Part of a small language model's weights.
Size: 8 layers, MLP 2752 SwiGLU, 109M parameters.
Architecture: LayerNorm before each block, biases on query, key and value, tied embeddings.
MLP neurons of a small language model. Each row is named by its layer, matrix (down: output weights) and neuron, and shows model dimensions 144-207. Each number is 128 + 32 x the weight over its row's rms, rounded and kept within 0 to 255. A neuron's up and down rows have the sign that makes its largest values positive.
A block is one neuron, or neurons of one layer that tend to fire together. Before each block is what it responds to, as a language model described it from the Wikipedia text at the highest values.

Description: Mid-phrase linking words
L2.down1287 [150  76 160 108 133 149  95  68 107 107 255 114 135 147 148 202 163 114 182  59 197 167  81 148 119 197 119 146 122  57 145 141 139 147 160 165 181 164 170 123  41 102 111 108  79 138 147 174 192 162 120 110 128 138 161  94 124  75 102 167  88  82 171 135]

Description: Copular verb before predicate
L2.down2572 [114 100 127  89 166 105 126 112 132 178  86  89 228 166 120  75 103 108  94 130 156 122  74 156 115 116  97  81 160 190 181 112 113 150  97 143 136  81  46 141  76 171 144 171 164 141 142 151 166  93 150  93 157  99 112 142 132 159 161 164  63 117  97 180]

Description: Table cell delimiters
L5.down264 [154 134 170 149 143 161 112 129 155 134  37 164 145 160  75 152  85  91 128  92 101 102 127 137 111 147 160 141 142 101 116 168 114 170 135 141 138 150 162 166  83 139 149 180 124  89 121 177 100  65 146  90 137  83 132 119 127  94 149 158 115  96 110 155]
L5.down411 [176 185 135 126 143 166 162  72 147 139 192  88 168 139  97 119 179 189 168 123  51  98 117 100 125  82  80  88 152 150 138 105  87 144 147 167 191 147 135 128 157 181 198 110 121 167 148 181  75 128 142 115 155 144 128 188 164  98  85  99 143 153 170 138]
L5.down467 [145 112 156 101 190 136 158 122 139  95  22 137 178 171 112 154 110 154  73 110 179 159 121 170  63 170 120 156 148 148  91 164 186  91 127 159 156 125 155 150 156 128 156 100 175 141 106 146 171 179 122 135  90 154 112 129 160 108 137 146 121 185 153 152]
L5.down649 [138 169 142  77 108 147 133 125 174 158  59 119  97 169 148 149 159 197 105 143 139 147 147 160 137 118 154 156 181 107 120 138 165 105 135 166 133 168  98 123 132 145 127 190 144 171 120 119  73 129 175 161 157  96 165 129 112 151  76 182 131 220 137 138]
L5.down852 [126 173 181 126 141 170 204  94 114  93  74 135 143 175 136 126 155 102 128 146 158 157 101 144  93 190 124 164 130 131 152 110  92 106 147 136 151 174  93  95 181  78 164 160 133  70  87 110 138 115 127  66 119 108 118 122 159 147 123  85 108 151 130 115]
L5.down949 [149  97 151 143  92 112 164 145 105 140  85 123  87 143 133 165 191  81 149 212 165  36 168 171 133 138 158 107 130 143 143 147  79  63 129  84  72 117 172 137 158  79 153 144 123 153  78 141 118 113 101  52 162 202 110  85 150 163 124 162 103 179 163  91]
L5.down1502 [131  88 157  55 125  94 164 154 137 111  23 146 156 121 127 166  90 114 139 135 127 116 117 141 140 144 181 115 127 164 159 117 105 138 106 201 160 121 166  79 125  77  70 110 111 116 120 105 119 185 154 177  91 102 144 130 109 130 120  84  98  78 102 147]
L5.down1560 [168 184  91 118 111 106 139 114 167 141 108 169  93 113  64 156 125 100 110 143 144 141  80 116 132 151 138 120 178 132 102  73 104  97 185 138 203 142 130 108 105 182 109 154 144 109  88 117 109 125 112 157  81  61 142 119 155 148 157 135 164 147 111 106]
L5.down1602 [114  74 110  95 127  94 104 191 114 103 128 120 157 142 173 139 139  98 160 164 132 130 136 131  94 106 188 163 109 165 116 186 106 142 105 132 108 101 145 118 112  88  95 138 166 194 171 131 106 100  95 146 107 131 116 102  99 102  92 128 101 103 131  83]
L5.down1620 [179 155 138 155  91 162 162 122  90  60  53 169 136 130 132 150 176 124 161 128 101  81 156  77 164 132 181  92 103 162 132 115 122 168  99 159 138 178 151 148 112 157 139 123  73 160  96 102 146 196 127  42 158 114 104 142 159 118 113 141  85  70 124 110]
L5.down1643 [140 126 145 139 105 152 113 137 181 129  84 152  47  83 157 145 112 104 101 122 157 191 178 129 178 102  86 154 136 199  93 101  46  83  89 117 112  79  39 123 174  99  95  78  69 142  98 149  56 114 143 117 158 104 137 130 109 172 105 109 159 164 159 116]
L5.down1795 [118 124 146 151 129  82 165 187  84 152  70  96 142  99 106 145 142  89 131 198 165 123 184 156 122 129 107 133 119 181  93  86 120 147 152 130 112 184 251  76 166 123 120 122 127 124  90 181 129 148 121 116 111 158 102 136 156 136 143 106  92 143  89 110]
L5.down2038 [158 103 112 120 125 134 186  66 105 137 146 120  73 126 145 145 125 121 161  55  85 106 128 161 158 123 115 156 145 118 165 107 120  96 139 145 114 141 148 138 107 113 107 142 145 115 144 102  78 148 169 162  92 110 124 120  77  69  84 102 121 108 130 135]
L5.down2146 [139 172 129 129  58 146 179 140  89 130 184 125 147 188  80 133  67 179 161 125 135 165 125 167  98 104 181 145 124 111  66 120 121 185 124 120 157 126  97 182 104 103 122 134 153  99 191 106  85  99 195 135  81 115 114  76 141 152  84 144 100  99  96 154]
L5.down2275 [118 155 169 105  96  99 143  77 180 148  60 129 116 137  93 147 102  98 168 129 118 125 160 125 171 154 121 129  85 127  65 132 130 169 155 169 155 168 133 198  75 119 115  96  62 137  80 154 138 118 123  90 144 142  97  71 130 125 120 137 133 107 128  88]
L5.down2371 [101 124 125 167  95 129 109 176  90 127  77 156 155 103 101 159 158 116 110 132  86 109 192 118  96 166 174 160 135 163 119  97 100  38 152  49 149 122 180 216 137 155  95 135 121 147 122 149  88 153 174  68 169 144 131  95 118 113 137 120  80 103 157 109]

Description: Pivot before stated value
L5.down168 [114 105 160 112 136  92 136  96 154 136  61 155 119 136 134 117 142 136  55  74 118 154 156  95  91 131 170 182 139  88  81 184  95 154 111  82 121  93 114  85 132 207 132 128 156  72 104 149 124  50  77 112 152 117 175 117  96  43 148 181 144 141 190 144]
L5.down278 [ 87 106 144 184 107 168 128 145 139 144   0 113 155 121 153 150 102 182 154 118 157  98 135 154 116  97 161 106 180 153 120  91 137 195  78 125  95 115  96 131 155 145 144 142 113 126 136 107  98 108 103 190 115 138 104 140 107 149 139 123 119 197 168 126]
L5.down330 [146 129 117 144 156 143 105 101 120 158 221 102 170 134 143  58 118 153 156 132 138 125 126 144  81  88 123 146 150 152 165 116 118 138 166 127 146 122  70 131 103  99 131 117 152 102  88  58 154 119 122 128  89 108 129  96 146 105  70 126 126 113 134 161]
L5.down398 [112  96 182  91 134 159 124  94  79 174   0 149 142 135 167 112 181 132 114  81  86  87 115 151 163 152 155 124 166 155 134 119 102 130 123 116 108  95 196 167 129 124 106  96 104  94 130 131 131 121 169 164  98 188 139  89  83 128 215  95 105 108 133 121]
L5.down481 [119 133 201 129 164 162  95 124 120  87 113 109 158 146  86 119 149 105 162  86 102  55  98 147 188 155 103  93 120 135 185  70  97  87 177 119  95 126 115 163 119 159 131  91 220 158 114 114 109 153 160 118  73  72 141 124  81 131 167  96 142 163 171 105]
L5.down924 [112 113 122 111 106 163 114 172 166 174  19 120  55 146 127 140 160 198 136 138 151  61 154 156 163 177  53 153 148  93  87 145 147 119 155 122 101 107  76 147 129  72 111 152 118 148 114 137 102 129  86 142  83 137 142  88  57 104 132 131 116 101 118 149]
L5.down1024 [112 151 166  88 159 124  75 203 159 144 209 157  74  97 112 124  78 121 138 187  58 154 101  39 135 147 106 152 133 136 120 170 101 128 138 148 173 106  87 125 169 122 155 119 150  79 108 153 102 123 133 117  87 145 177 159 122 144 149 122 119 119  74 167]
L5.down1053 [ 99  98 131 125 138  99  95 102 142  99  73  81 100 126 143 121  88 107  56 150 158 141 139 171 141 179  79 148 177 119 164 159  31 104 121  80 105  73  93  66 155 107 182 145 119  59  98  31 138  91 114 110 119 140 118 115  97 113 142 156 155 140 152 106]
L5.down1540 [119 118 116 157 197 171 171  98 116 132 116  48 119 121 142 104 116 141  81  75 126 131 124 152 111 118 181  42 151  91 150 192  80  91  74 120  93  76 154 120 155 123 107 146 168 127  52 154 125 120 156 153 127  78 196 110 141 138 157 123 147 152 158 107]
L5.down1566 [103 153 146  86 143 143 109 131 155 128   0 124  51 146  97 122  55  88  43 160 128 105 104 119 150 122  96 177 128 126 126 109 173 202 108 138 133 122  98 153 171 116  88 123 118 113 129 123 109  87 133 161 170 151 125  98 133 116 157 155 149 103 161  98]
L5.down1868 [152 136 152 146 117 138 174 109 106 163 129 188 180 104 151 146 108 118 136 126 170 179 104 183 119 147 114  55  84 115  54  60 133 165  99 126 119 127 111 207 109 165 133 121 125 135  95 124 182 137 159 110 137 128 102 132 131 204 103 124 138 159 105 110]
L5.down2001 [ 91 119 161 109 121 144 102 136 184 129  12 149 141 160 105 180 111 120 125 149  91 144  84  97 143 191 169 174 107 123  76  91  73 115 101 160 167 130 107 139 150  88 159 148  83 124 135 121 131 108 153  84 146 107 114 141  77 107 152  67 218 116 151 128]
L5.down2012 [143  96 156 114 155 117 156 150 116 143 117 118  84 121  88  94 172 114 119 159  80 107 167 102 102 201 114 240 154 161 129  94 158 131 139  46 117 147 157 127 103 117 111 199 160 150  79 189 101 109  94  87 123 118 104  75  86  80 136 120 136 139 129 147]
L5.down2333 [168 134 120 149 165 173  72 181 145 117  35  88 103 132  77 176 144 123 158 116 139  94 162 183 136  88  94 136 108  97 132 171  89 192  91 160 130 148 122 138 145 120 122 121 129 118 106 147  97 121 114 146 104 133 115 128 198  87 141 134 102 146 138  91]
L5.down2375 [155  95 182 112 144 151 106 141  87 102  20 145 137 114 101 158 133 124 215 163  94 179 106 103  80 163  84 140 105 137 147  95  87  41 100  59 174 145 152 118  90  80 180 184 149 137  73  97 105 149  73 137 114 124 145 101 157 103 155 177 162 113 110 117]
L5.down2491 [147 116 126 157 129 109 151 179 168 112  64  87 142 132 183 137 136 125 142 140 147 153 141 116 132 113 128 119 109 147 174 106 120 145  89 144 119 127 124  98 113 144 194 145 111 117 131  93 129  80 128 111 126  88 109  97 118 106 125 108 109 122 165  93]

Description: Predicate complement slot
L5.down44 [134 166 139 176 124 115 101 108 152 183 240 114 168  98 132 127 142 158 167 157 171 144 147 184 160 181  93 167 183 167 135 108 131 156 136 145  77 139 144 182  98  96  72  99 101 150 135 183  95 127 134 103 170 126 101  97 184 188 128 100 103 124 143 121]
L5.down56 [ 85 159 112 216 153 153 129 104 177 193  96  79 135 128 195 100 165 162 122 165 112 113 112 168 111 124 147 164  84 147 145 148 117 134 114  53 138 167  94 128 136 135  78  73 127 124  67 126  82 114 203 131 149 128 163  97 114 165 133  87 152 110 108  58]
L5.down92 [124  90 139 151 117 140 111  98 113  90 135 123 151 125 142 156  87 113 170 126 157 113  26 154 132 182 156 128 131 157 124 115 130 171 143 111 143 101 129 103 143 149 113 111 122  90 109 111 147 148 165  94  86  95 136  90 167 152 114 116 135 105 142  99]
L5.down219 [205 112 153 105 164 121 154 100 152 120 120 147 161 135 157 150 169  92 135 139 103 104 118 130  87 176 111 121 135 102 164 183  77 145  88 114 112 161 153 129 102 120 131 127 153 154 168 134 166 123 152 149 113 152 125 221 116 175 154 132 126 134 118 148]
L5.down268 [115 145 163 101 134 191 157 199 129 162  17 122 126 141  85 174 113 142  91  57 152 126 147 165 144 109  71 147 149 138  74  63 162  96 178 165 194 179 116 151 179 140  88  96 109 161 164 105  94  66  78 129 124  74 165  99 158 135  91 139 124 117  96 162]
L5.down368 [133 180 161 160 180 148 142 130 155  76   0 122 132 113 145 163 112 145 100 130 141 120 139 138  97 146 153 183 186 169 185 105 130 112 161 138 120 167 141 102 153 127  95 170 189 104  91 134 106 121 136 143 127 103 146 141 157 121 131 154 113 125 123 136]
L5.down450 [105 152  90 112 134 139 118 119 159 152   0 119 150  92 134 145 147 116 173 151 141 139 114 120 172 183 123 114 137 125 139 133 124 152 141 130 104 137 137 133 125 131  74 155  82  89 148 151 153 190 163 139  92  98 104  95 169 125 148 112 155 117 123  96]
L5.down529 [170 143 124  97 142 119  95  73 125 173  95 185 153 138 136  84 192 149  93 127 152 126  55  64  93 157 158 138 156 100 178 121 113 144 157 137 127 164 142 157 129 104 145 187 140 123 132 100 139 105 142 131  67 111 119 164 159 128 115 140 109 168 183 117]
L5.down1360 [ 89 152 137 187 159 128  40 148 117 154  22 141 110 146  96 111  98 124  96 132 125 139  37 144 170 121 115 130 198  71 134 213 143  99 120 129 152 113 105 128 110 169 138 156  95 143 156 103 132 161 112 116 126 125 127 183 127 149 117  77 173  78  65 159]
L5.down1587 [112 164 113 143 107 138 189 140  97 129 117 116  96  89 123 161 177 116  93 143 143 192  85 105  90 121 127 191 208 124 148 148  78 138 134 128 129 103 109 115 112  79 156 162  95  71  77 156 150 100 121 166 152 135 100 111 115 162  86 179 131  78 148 149]
L5.down1664 [ 74 129 165 173 189 146 117 159 131 126  40 110  88 113 140 132 164  75 130 140  83 109 164 176  61 163 101 177 176 156 154 152 126  95 153  96 139  81  67  94 113 103 163 132 111 156 205 106 111 134 178 131 128  96 130  80  84 147 127 157 101 160 116  83]
L5.down1907 [106 108 135 194 187  95 116 155 144 126  92 141 148 173  96  81 127 151 118  60  78 145 190 139  97 129  91 140 151 105 173 131  55 167 181 179 137 100  90 103  92 163 108 126 125 101 142 148 200  94 172 103 109 149 213 179 183 106 125 134 160 122 111 114]
L5.down1927 [121  74 105 138  58  75 143 144 165 141  99 150 112 193  96  98 201  60 121 150 162 111 124 153 116 106 135  74 190 150 109 122 118 124 131 135 200 106 116 217 130  92 114 130 100 164 179 123 101 124 132  92 126 142 153  81 135 135  95 155 129 130  91  63]
L5.down2238 [124 137 100 144 162 102  90 112 161 168  48 132 120 117 105 110  90 157  50 149 178 132  92 142  77 101 143 126  74 136 153 101 104 113 175 118 120 144 136  98 186  95 139 163 108 153 119  56 181  80 111 118 159 121  63 106 167 182 110 102 191 102 143  50]
L5.down2453 [161 118 146 121 133 131 115 135  53 163 171 135 151 107 178 155 114 182  87 126 149  90 125 119 140 102 149  82 179 119 131 115 128 166 139 144 178 181  98 123 134 160 132  76 147  59 167 168 130  90  97 122 122 138  71 186 104 143 102 232 120 133  94  99]
L5.down2535 [160 123 104 137 153 143 167 145 122 199  36 145 109 164 101 123 100 194 167 130 141 134 110 173  81 150 136 163 189 157 173 181 157 149 140 152  98  95 112  74  98 113  90 170 110 120 103  99 156 148 150 145 129  89 100  67 123 163 114  71 201  69 143 130]

Description: Table and score separators
L3.down59 [125  76 171 133 147 161 147 127 128 115 102  93 163 112 139  84 135 119 150  69  93 104 117 216  85 149  79 154 112 159 122 190 104 154 100 104 148 135  71  88 114 112  68  77  62 164 118 132 113 133  80 140 203 118  73  95 129 216 128 124 193  85 106 187]
L3.down268 [ 99 107 148 154 134 139 122 146 161 141 134 125 144 119 180  50  72 125 133 125 140 101 127 102 123 128 114 157 146 105 135 126 102  77  74 182 122 123 100 162 127 108 162  75  77 128 122 142 128  98 115 104 167 190 136  96 139  96 174  98 147 159  91  81]
L3.down485 [151 131 118 127  85 116 154 143 168  25  18  93 140 137 147 124  88 154 117  94  97 103 121 117 152 125 131 100 148 171  98  88 144 142 129  98 127 109 136 129 128 121 136  99 147 123 137 114 139  95  97  86 153 141  90 121 135 125 143 105 137 108 150 121]
L3.down663 [159  82 138  96 157 127 119 149 114 165  92 178 152 131 134 140  96  94 200 136  89 130  79 130 102 103 105  77 147  90 108 112 125  65 123 148 132 136 188 133 125  95 197 103 153  92 111 127 101  95 182 140 146 154 196 130  66 120 125 147 179  64 103 162]

Description: Clause-ending punctuation before elaboration
L3.down35 [127 106  47 118  55 135 137 168 133 118  38 140 134 147 146 178 140 112  75 166 156  69 168  79 130 136 166 116 116 124 209 129 154 136 129 103 142 158 126 124 112  92 122  64 131  97 122  80  89 102 106  92 107 123 128 106 154 140 163 101 109 166  82  80]
L3.down41 [129 147 130 149  96 102 143 109 117 109  68 132 159 102  92 111 104 151 107 111 135 121  52  35 109 101 123 127 117  98 136 111 118 133 218 169 174 132 162 134 101  72 114 126 133 150 140 107 102  94 145 176  91  73 139 125 145 160 172 110  80 134 110  98]
L3.down1868 [102 133 135 149 128 153 156 169 170 143 145 119 129  79 155 192 163 127  88 135  99 165  96 195 118 147 122 112 110  88 206 170 172  58 105 132 142 174 122 130 124 157 124 175 133 145  80 149 109 136 123 159 131 188 124 133 148 102  97 147  90 107 150 110]
L3.down2557 [159 144 120 201 158 119 154 131 157 109  33 158 134  88 188 140 157 188 151 157  94 143 132 168  86 134 154  90 130  65 187 135 108  84  83 133 125 121 142 134 128 154 111 136 133 165 125 158 101 101 154 168 132 150 168 153 178  94 192 110 130 112  63  81]

Description: Negation before verbs
L3.down438 [125 105 103 143 126 118 145 107  89  90  33 168 105 140 114 129 151  98 128 167 147 139 141 186 105  97 144 130 117 196 150 195  99 187  83 124 100 150 161 143 110 114 150 147 114 126 167 119 118 164  64 162 113 155 198 162 176 110  84 133 107 119 130  91]
L3.down731 [142 194 219 111 112  76 130 158 139  98  69 116 118 121 132 148  84 173 105 114 124 129 145 113 143 113 154 156 121 124 166 128 117 164 156 134 144 182 103 179  98 132 169 143 162 129 141 194 133 148 122 147 113 128 108 156 179  54 164 124 167 137 129 164]
L3.down1990 [141  88 101 117 183 101  51  95  62 122   0  88 145 140 156 104  85 178 136  99  98 130 138 164 114  76 115 112 104 163 164 137  65 119 115  90 128 137 143 105 142 138 143 190 124  97 134 137 117  56 161 180 185 122 164 151 160 178  63 202 119  97 114 176]
L3.down2347 [157 158 155 150 112 154 120 100  81 133  89 139 143 108 171 136 172 117 160 124 118 155 152 123 139 107 105 121 107  97 155  86 108 144 115  96 141  62 110 138 144 134 136  90  81 106 141 120 135 111 161 131 156 101 111  89 120 101 147 107 101 169 106 112]

Description: Table row-ending pipe
L2.down218 [126 100 147  78 103  81 114  82 133 114  86  78 122 141  35 206 153 103 115 180 159 145 126  92 106 123 132 156 120 116 112 103 142 204 197 156 146 150  84 134  63  78 184 110 123 138 146 133 128 128  58  85  95 117  37 108 151 130  90 179  97  87  87 187]

Description: Before an example list
L2.down1820 [151 125 119 191 167 149 158 133 144 109   0 117 146  75 117 116 158 177  85 153 114 133 177 150  96  77 123 179 140 160 118 161 142 169  78 158 124 126 159 127 131 145 155 135 156  90 147  94 117 130  63 140 159  93 113 144 105 149 203 156  97 118 104 134]

Description: Linking prepositions inside names
L5.down797 [161  91 117 113 127  92 148 134 111 155  27 111  69 146 139  99 117 151   5 158 128 115  98 123 128 131 180  63 136  90 137 164  89 113 138 109 115 126 145  59  82 104  94 112 104 103 181 108 144 169 174 126 125 149 229 119 118 158 145 134 138 110 133 131]
L5.down859 [117 104  96 135 139 149 103  99 125 135  63 123 112 139  46 112  70 198 119 114 153 143 208 104 143 167 121 157 129 172  88 117 133 177 118  93 133  79 153 132 150 161 117 125 131  69 144 118 155 161 154 141  85 128 126 102 110 139 155 167 129 119 116 109]
L5.down864 [ 69 156 142  86 101 144 149 118 186 138  26  69 184 143 122 168  70 155 118 127 129 100 131 124 153 122  77 119 141  92 182 157 149 139  93 132 151  92  54 121  94  81 176 132 116 125 114 126  89 181 180 108 150  82 133 121 121 178 140 113  94 123 162 108]
L5.down925 [131 141 136 104 165 183 128 174 111  94 134 126 156 110 208 114 129 188 146 105  84  97 145 148 131  93 167 108 132  89 186 139 131 162 145 172 108 143 109 145 190  88 147 118 155  91  74 108 129 164 114 128 149 102 189 132 143  88 126 125 129 142 145 149]
L5.down1014 [186 107 118 123 141 107 135 156 123 172 115 159 108 107 138 132  93 112 160 157 175 106 130 109 103 110 147 127 141 171  68 162 116 153 114 177 155 113 125 111 161 140 160 134 101 128 105  98 104 141 109 155 108 129 112 112  90 104  82  78 167 156 175 131]
L5.down1171 [141 112 124 112 108 100  77 137 115 121 113 127 117  82  97  99 128  90  87 145 123 138  96 141 126 138 126  91 144 110 157 189  66 171  33 110 128 154  83 142 124 135 115  79 183  89 115 179  97 134 101 132 117 112 144 141 117  89 107 125 163 118 115 125]
L5.down1387 [123  54 137 134  52 142 131 107 108  51 170 132 135 179 107 133 129 166 104 166 135 146 148 109 154 113 144  90  97 121 145 136  89 111 140 145  98 167 115 156  92  81 113 154 108 110 112 130 142 140  85 114 118 117  76 117 137 138 109 137  94 113 140 131]
L5.down1629 [143 114  83  88 163 113  46 146 184 139 131 163 153 134 131 146 158 117 131 132 122 163  97  96 125 156 126 138  81  78 127  98 129 107 113 145 130 107 186 148 111 142 148  97 161  78 112 133 105 115 185 183 112 159 128 119 114  82 137  98  85 107 103  95]
L5.down1694 [138 113 163 130 147 253 158  84 175 149 147 111 132 153 222 111  98 127 130  78  93 109 134 111 173 125 173 101  86 111 119 129 128 134  95 153 100 162 125  97  58 115 173 127 122 152 150 111 174 166 119 180 130 130 166 137 111 125 154 102 103 116 164 165]
L5.down1721 [110 159 136 184  86 177 211 191 230  77  82 123  98  98 102 158 136 122 209 139 163 129 125  96 110 104  86  72 109 131 140 145 170 117 106  94  86 120 159 141 131 130 106 130 150 168 147 136 140  93 104 134 124  84 135 138 155 105 144 101 127 145 127 129]
L5.down1834 [147 168  75 137 128 162 120 146  87 131   0 161 129  72 110 117 127  98  70 111 133 100 120 109 138 121 153 145 146 134 161 110 135  28  75 113  90  88  93 116 158 185 139 131 138 117  47  99 157 139 161 156 162  94 171 147 168  61 153  95 105 165 149 128]
L5.down1978 [105 126 104 175  92 179  88 125 131 121 255 111  94 128  69 153 194 131 136  89 128 154 110 110 123 135 133 139  88  97  80 159 152 128 143  83 171 118 104 160 131 142 163 122 106 153  84 120 143 192 155 157 107 160 145 154 176 195  95 114 105 122 162 123]
L5.down1992 [154 116 149 165  80 168 144 106  86 172 119 123 175  68  61 152 140 154  98 124 146  67 128  93 157 116 146  77  99 157 112 127  81 157 119 154  87 138 142 116 149 161 175  88 140 140 130  60 154 125 147 136 157 184 116 120  94 123 100 145  87 118 172 141]
L5.down2208 [113 125 120  72 138 116 165 113 121 133 117 122 159 113 168 101 130 165  88 165 111 104 184 135 148 138 164 162  83 105 100 161 125 178 112 104 137 144 127 139 172 157  86 124 120 118  98 131 131 133 116 113 143 118 152 121 133 165 116  90 177  98 172  81]
L5.down2613 [172 146 130 102 137 142  81  80 131 179 215 152 104 141  62 101 150 121 114  80 154 146 172 113 185 122 206 135 108  94 113 131 124 105 120  95 162 119 122 209 110 131 174 153 145  70 132 143 128 121 137 132 172 130 120 164 150 148  79 166  99 154 119 107]
L5.down2694 [ 65  90 158 107 104  86 134 102  92 188  73 137 145 146 149 151 160 193 148  84 125 116  90 124 170  95 149 117  84 122 100 152  67 125 101  85 116 112  80 143 175 113 136  98 139 164 114  84  92  88 142 163 115 171 117 109 105 114 147 104 102  60 148 119]